config.yaml
hidden_act: "tanh_gelu"
tie_word_embeddings: false
max_grad_norm: 1.0
doc_mask: true
MLP neurons of a small language model. Each row is named by its layer, matrix (down: output weights) and neuron, and shows model dimensions 0-127. Each number is 128 + 24 x the weight over its row's rms, rounded and kept within 0 to 255.
After each neuron's rows, "fires before" lists the tokens most often just after its 100 highest values on Wikipedia text that the model never trained on.

L9.down281 [111 140 144 119 148 133 122 116 130 128 119  84  95 154 110 123 104  82 128 145 115 120  60 122  96 128 154 143 158 120 149 120 173 120  72 188 153 121 111  86 164 103 140 154 126 178 148 146 101 148 135 159 128 126 113 128 110 118 159 133 124 139 111 113 128 136 148 113 166 135 122  98 116 123  82 106 148 147 151  99 133 144 157 144 116 186 171 139 149 155  78  80 122 137 126 135 157 104 127  97 150 120 137 110 147 112  93 147 139 135 103 117 149 166 153 130 114  87  96 165 132  97 137 131 152 115 112  98]
fires before: "\n\n", "\n", " The", " A", " In", " They"

L6.down458 [112 157 138 139 144 117 129 182 119 116 161 155 172 162 139 155 130 115 112 132 118 128  98 107 107 113 133 123 140 133 125 141 135 161 143 107 122 146 129 102 137 149 118 125 147 133 122 132  93 113 133 136 121  87 162 160 148 145 138 133 122 110 171 130 121  87 135  90 156 127 115 210 146 102 125 150 131 134 145 146 112 160 125 130  93 124 120 146 103  96 135 132 132 168 145 103 151 145 137  69 139 124 132 114 174 147 115 151 120 141 119 114 102 148 147 107  73 105 116 126 102 110 167 139 136 130 111 121]
fires before: "|", " |", "\n"

L5.down156 [138 120 117 144 126 167 104  78 127 137  92 123 160 159 132  92 102 106 140 143 130 139 139 127  92 152 163 117 106  65  69 113 115 141 180 130 140 169 154 195 124 107 112 124  97 108  98 150 136 151  91  82 104 165 140 109 142 113 146 130 134 139 136  84 140 111 103 128 126  89 119 127 144 117  87 144 111 164 119 104 147 151 128 162 138 131 113 110 145 182 115 146 148 130 155 130 155  90 165 113 111 167 119 124 122 162 159 146 162 145 142 130 146 155 108  64 132 122  88 142  57 114 116 110 130 117 125 111]
fires before: "-", "|", "s"

L8.down603 [139 131 149 121 160  88 129 139 119 121  90 144 102 140 106 148 128 172 123 143 121 102 148 117 161 129 114 141 117 112 133 123  93  79 108 145  98 162 122 123 143 186 144 146 145 154 150 117 164 121 106 132 135  69 117 145 147 110 102 135 115 109 146 139 137 105  86 166 176 157 122 158  95 110 120 125 115 118 127 100 144 175 162 142  82 196 118 120 147 155 156  86 104 170 172 119 142 130 124 165 143 122 101 111 113 118 112 133  97 134 117 129  90 178 137 165 127 154 117 124 145 103  91 122 127 111 150 133]
fires before: " |", "|", "%", " ±"

L3.down709 [131  96 126 120 149 105 138 116 103 132 123 121 138  99 138 116 171  84 158 110 121 126 108 154 140 150 107 132 110 106 125 107 113 109 125 111 116 119 157 164 146 106 167 124 109 117 111 141 141 140 152 135  96 160  94  90 138 158 163 132 134 136 128 117 118  89 174  99  93  88 109 114 107 138 156 116 146 180 132  97 138 116 110 137  90 137 108 172 121  97 106 135 144 166 133 140  95 168 101 111 129 131 137 147 118 105 136 136  54 112 118 127  94 181  93 149 165 123 110 107 146 138 134 140 140  76 123 144]
fires before: ";", " |", ".", " War"

L8.down163 [123 192 126 127 173 112  88  90 100  89  99  89 162 125 127 147 123 148 104 144 172 117  84 137 101  99 106 112  99 124 137 152  92 147 134 166 100 136 154 144 129 160 151 111 113 134 143  96 121 141 126 142 137 105 123 149 106 145 113 151 120 123 139 149 140 109 138 163 132 127 147 158  97 125 134 107 110 110  80  99 137 102 127 111  94 105 103 107 124 123 152 102 159 109 158 151 116 137 127 201 132 116 133 141 163  67 128 134 128 169 114 144 120 155 116 137 170 135  98 124 104 110  93 116  83 123 113 152]
fires before: " |", "s", ";", "|", "("

L3.down291 [134 115 147 122 115 129 134 126  87 100 161 115 137 100 117 163 162 181 134 143 156 134 160 109 116  98 131  70 146 134 166 105 129 125 126 163 100 139 152 134 153  97 150 130 150 174 144 171 100 129 145 104 135 153 132 128 124 117 128 141 104 137  95 122  75  95 121 135 121 126 152 145 129 105  94  99 150 167 172 124 139 128 134 156 126 173 156 159 153  91 126 174 128 105 149 181 133 117 169  79 110 146 151 141 114  89 117 164 150 133 129 127 118  92 107 124  76 146 146  96 125 135 111 118  95  99  83 123]
fires before: ")", ".", ",", " |", " and", "\n"

L6.down348 [120 160 172 149 153 171 135 152 112 166 101 106 107  95 136 141 126 101 167 118 142 110  97 124 154 115 171 108 140  88 131 157 104 144 131 161 124  99 121  96  69 155 160 122 153 101 100 120 141 138  88 102  99  94 126 127 106 131 150 128 123 141 137 125 133  91 108 123 154 147 161 141 196 119 132 165 117 158  96  90 142 139 141 123  88 156 138 141 129  96  89 148  85 155 143 139 151 117 126  91 133 129 114 120  90 138 133 108 129 138 130 158 118 127  79 127 145 155 150 132 131 115 110 106 136 118 151 134]
fires before: "|", "\n", "-", " GA", " |"

L3.down94 [141 138 125 141 118 107 119  98 116 114 111  87  65 121 104 153 146 113  72 122 102 124 113 150 190 137 113 118  78 115  90 126  92 130 108 133 126 123 165 159 125 152 150 148 126 169 127 112 165 128 125 135 125 132  90 144 111 127 146 169 104 138 155 161 104 138 126 124 116 109 143 155 106 126 117 126 188 143 126 119 130  98 102 129 100 114 167 167 119 158 146 129 150 182 146 135 152  90 140 133 142 147 128 113 138 107 147 149 103 130  85 140 140 120 152 107 143 126 135  99 123 118 125 108 132 100 147 122]
fires before: " |", ";", "%", " Pts", "IM"

L6.down335 [177 132 158 115 117  93 160 100 121 111 115 101 174 138  81 139 129 103 180 133  90 137 112 141 136 137 112 160 146 121 106  89 141  91 139  88 143 147 104 108  89 140 152 120 142 116 107 177 111 142 114 115 119 149 116 108  94 109 131 109 136  97 101 179 157 126 129 124 124 149 145 113 107 110 124 132  70 141 132 120 167 109 139 119 139  84 163 158 136 115 134 127 172 120 139 132 180  76  85 137 131 165 138  93 107 150 129 150 144 131  96 138 112 117  76 148 156  89 131 150  97 149 136 114 122 115  99  97]
fires before: "-"

L8.down352 [150 131 144 106 117  88 139 139 150 171 155 106  97 158 123 142 104 131 118  90  87 161 117 119  90 139 131 122 118 113 163 124 131 145 133 100 133 142 153 109 160 127 144 160 135 156 101 138 157 145 132 137 124 143  98 101 146 164 137 122 134 140 160 147 113 151 118 146 181 154 129 117 117 142 140 129 127  91 130 132 152 122 134 145 113 105 107 160  91 112 111 107 162 145 182 139 128 124 136 136 122 168 159 120 103 123 113 139 124 129 150 122 133 150 111 107 105 159 189 149 137 108 147 132 141  75 136 117]
fires before: ";", "\n", "00"

L9.down593 [173 155 125 114 122 103 154  89  74 167 115 117 112 108 117 117 181 154  62 108 141 118 129 147 124 143 173 116 125 164 143 150 112 156 141 152 144 155 161 148 136 142 154 132 131  79 131 124 143 136 123 111 138 143 107 107 129 140 143  98 151  90 106 136 122 112 140 144 127 150  80 116 102 137 183  84 115  94 101 155 116 107 134 109 125 169  99 132  97 146 141 144 138 107 118 108 129 121 102 162 156 133 155 117  77  92 121 138 163 145 112 127 128 102 104 168 136 135 139  92 137  97  78  99 122 147 143 161]
fires before: " |", ";", "s", "d"

L9.down166 [ 92 114 161 123 131 147  85 108  84 134 165 145 132 118 129 153  95 110  83 117 117 112 128 119 159 150 113 131  94 137 162 150 117 152 132 127 112  86 147 176 196 117 163 144 104 144 131 147 140 126 124 113 138 147 163 168 124  89 132 137 149 113 137  93 144 118 163 114  81 121 135  86 132  86 151 107 142 105 135 131 162  98 128 146 132 147 142 132 179 161 148 113 146  95 131 141 126 133 137  75 126 114 124 138 116 119 109 140 117 106 142 176 100 123 108 147 143 122 142 135  91 140 167 130  87 122 101 142]
fires before: ".", ",", "\n", " and"

L9.down572 [124 126  91 142 117 133 102 102 133 139 125 160  69 161  86 126 157 143 181 102 116 139 148 123 121 108 128 121  77 158 161 175 103  83  92 110 129 155 152 167 100 170 121 113 113 148 101 114 125 149 111 128 138 122 141 121  82 125  90 133 108 138 152 102 114 112 106 125  92 118 187  92 130 133 174 114 128 120 103 138 109 175 133  91 147 145 138 128 144 160 155 154 110 161 145 152 118 116 141 114 134 147 130  89 108 104 135 161  95 147 124 186 137 126 173  99 154 165  88 111 150 114 136 122 111 143 130 113]
fires before: " |", "s", "%", "|"

L8.down30 [133 128  92 147 115 135 146 182 130 122 114 150  99 150 121 144 139 118 144 157 113 139  92 126 107 118 125 177 139 105 141 136  99 135 115 115 117 109 129 161  77  73  90 115 109 149 108 109 179 148 163 122 137 124 144 138 161 121 120  93 125  84 133 160 118 129 178 130 124 125 147 130 153 141 171 106 174 144 147  87 129 135 102 112 167 184 112 123 146  94 107 142 116 136  94 111 175  92  59 138 131 142 147 136 150 100 133 140 113 138 127 132 111 164 119 144 141 102 111 114 132  99 166  97 136 119 136 143]
fires before: "="

L3.down307 [172 116 118 116 125  94  90 115 151 157  77 172 123 165 112 165 142  99 108 126 121 177 140  98 129 118 126 114 108 141 146  97 138 145 130 138 119  93 155 164 105 138  94 155 108 180 139 154 124 145 141 144 111 110 149 112 161 134 113 145 131 156 195 145 161 175 154 104 133 143 119 128 152 133 127 155 136  81 142 141 127 142 142 123 104 101 103 151 116 131 121 128 135 149 151 140 163 111 136 127 140 184 139 124 103 126 143 104 112 115  83 139 125 107  99 115 112 106 100 132 157 109 139 172 126 134  85 120]
fires before: "\n", " —", "–", " |"

L9.down380 [117 141 121 131 124 168 133 167 131  81 128  93 130 130 125 113 165 115 152  96 130 152 108 145  91 115 115 128 116 119 185 142 103 166 106 171 140  96 114 145 115 122 108 123 105  75 164 132 156 114 135  94 139 166 128 111 131 105 116 151 123 113  90 113  95 131 121 111 126 108 101 150 107 148 158 135 170 171 140  84 140 135 143 114 151 196 123 136 123 150 146 120  98 100  93 113 174 140  90 141 128 150 117 134 154 141 145 134 119 114 119  92 189 105 152  96 126 129 102 121  99 169 119 100  88 108 133 138]
fires before: "=", "s"

L3.down193 [112 158 116 119 162 147 112  91 106 116 175 140 150 124 127 150  87 102 138 128 111 120 157 138 103 115 118 129 113 113 118 144 103 126 134 124 119 109 159 175 110  74 147 126 112 138 104 149 103  74  92 128 139 146 109 146 133  82 161 119 164  98 110 109 103 134 137 126 143 106 159 112 114  84  96 161 151 105 144  57 178 176 109 128 117 144 152 164 199 135 131 115 137 140  90 147 168 121 127  92  97 153 161 140 123 112 156 151 114 134 164 130 138 108  97  99 116 117 116  97 134 156 100 118 109 105 100  94]
fires before: ",", ".", "\n\n", " and"

L6.down396 [129  99  73 113 122  84 131  71 111 132 126 158 178 148  85 136 110  85 132 129 152  88 136 155 122 163 111 118 121 105 112 148 151  69 154 108  88 122 126 105 103 108 175 157 112 136 153 150  98 151 137 119  97 152 172 189 138 164 142 138 123 117 154 147 116 136 179 134 158 135 116 148 152 126 135 146  88 145 116 113 162 140 142 124  94 108 121 147 140 117 118  98 118 117 182 122 125  78 108 128 152 153 145 120 124  79 102 130 115 114 104 107 124 130 114 124 179 120 125 160 136 100  97 114 142 119 128 121]
fires before: "-", " |"

L9.down283 [132 142 138  88 127 158  82 143 104 103 108 123 107 128  96  91 110 148  99 133 118 133 136 161 127 172 172 144 140 124  81 136 106 123 134 129 125 120 148 110 167 135 131 148 105 149 117 127  96 144 142 110  82 117 123 115 146 134 144 130  96 132 128 133 108 169 158  71 165 121 133 132 152 140 107 141 122 107 152  91 134 146 137  97 128 130 126 124 121 158 118  78 121 125 123 120 166 152 139 163 104 116 101 123 124 160 155 188 140  97 156  86 103 135  83 170 103  92 113 164 148 130 177 113 118 102 184 103]
fires before: " |", "\n", "\n\n", " (", "6"

L3.down435 [148 145 122  92 106 160 136 128 125 156 132 152 113 106 118 146 172 127 116 115 108 149 121 122 148 140 135 132 150  87 126  99 118 127 110 144 130 111 123 153 165  99 152 104 127 100 136 126 122 142  69 116 133  99 160 142  93 108 142 114 110  81 161  88  81 105  84 128 101  76 144 164 131  88 116 155 140 119 131 121 136 172 116  99 139 120 127 161 117  94 114 126 134 140 161 100 148 141 146  97 132 138  97 110 100 151 154 114 158  82 141 135 151 137 107 115  87 108 115 177  78 114  98 159 163 171 150 148]
fires before: "|", ":", "s", " /", " |"

L5.down197 [ 78 159 119 153 102 123 125 103 139 135 142 112  99 132 115 102 174 165 157 159 102 125 162 158 111 111 115 157 131 116 117 135 115 110 111  97  62  93 152 161 125 165 127 119 149 149 113 112 137 115 207 144 147 106 143 120  91 143 126 110 129  90 111 134 103 129 143 155 169 140 147 121 140 114  96 146 155 118 130 114 130 171 107 117 142 158  85  91 110 156 126 112 138 113 129  98 121 133 120 105 129  85 138 152 139 122 142 173 175  98 111 135  97 123 130 110 103 166 163 116 179 135 148 138 168  80 154 168]
fires before: "=", ":"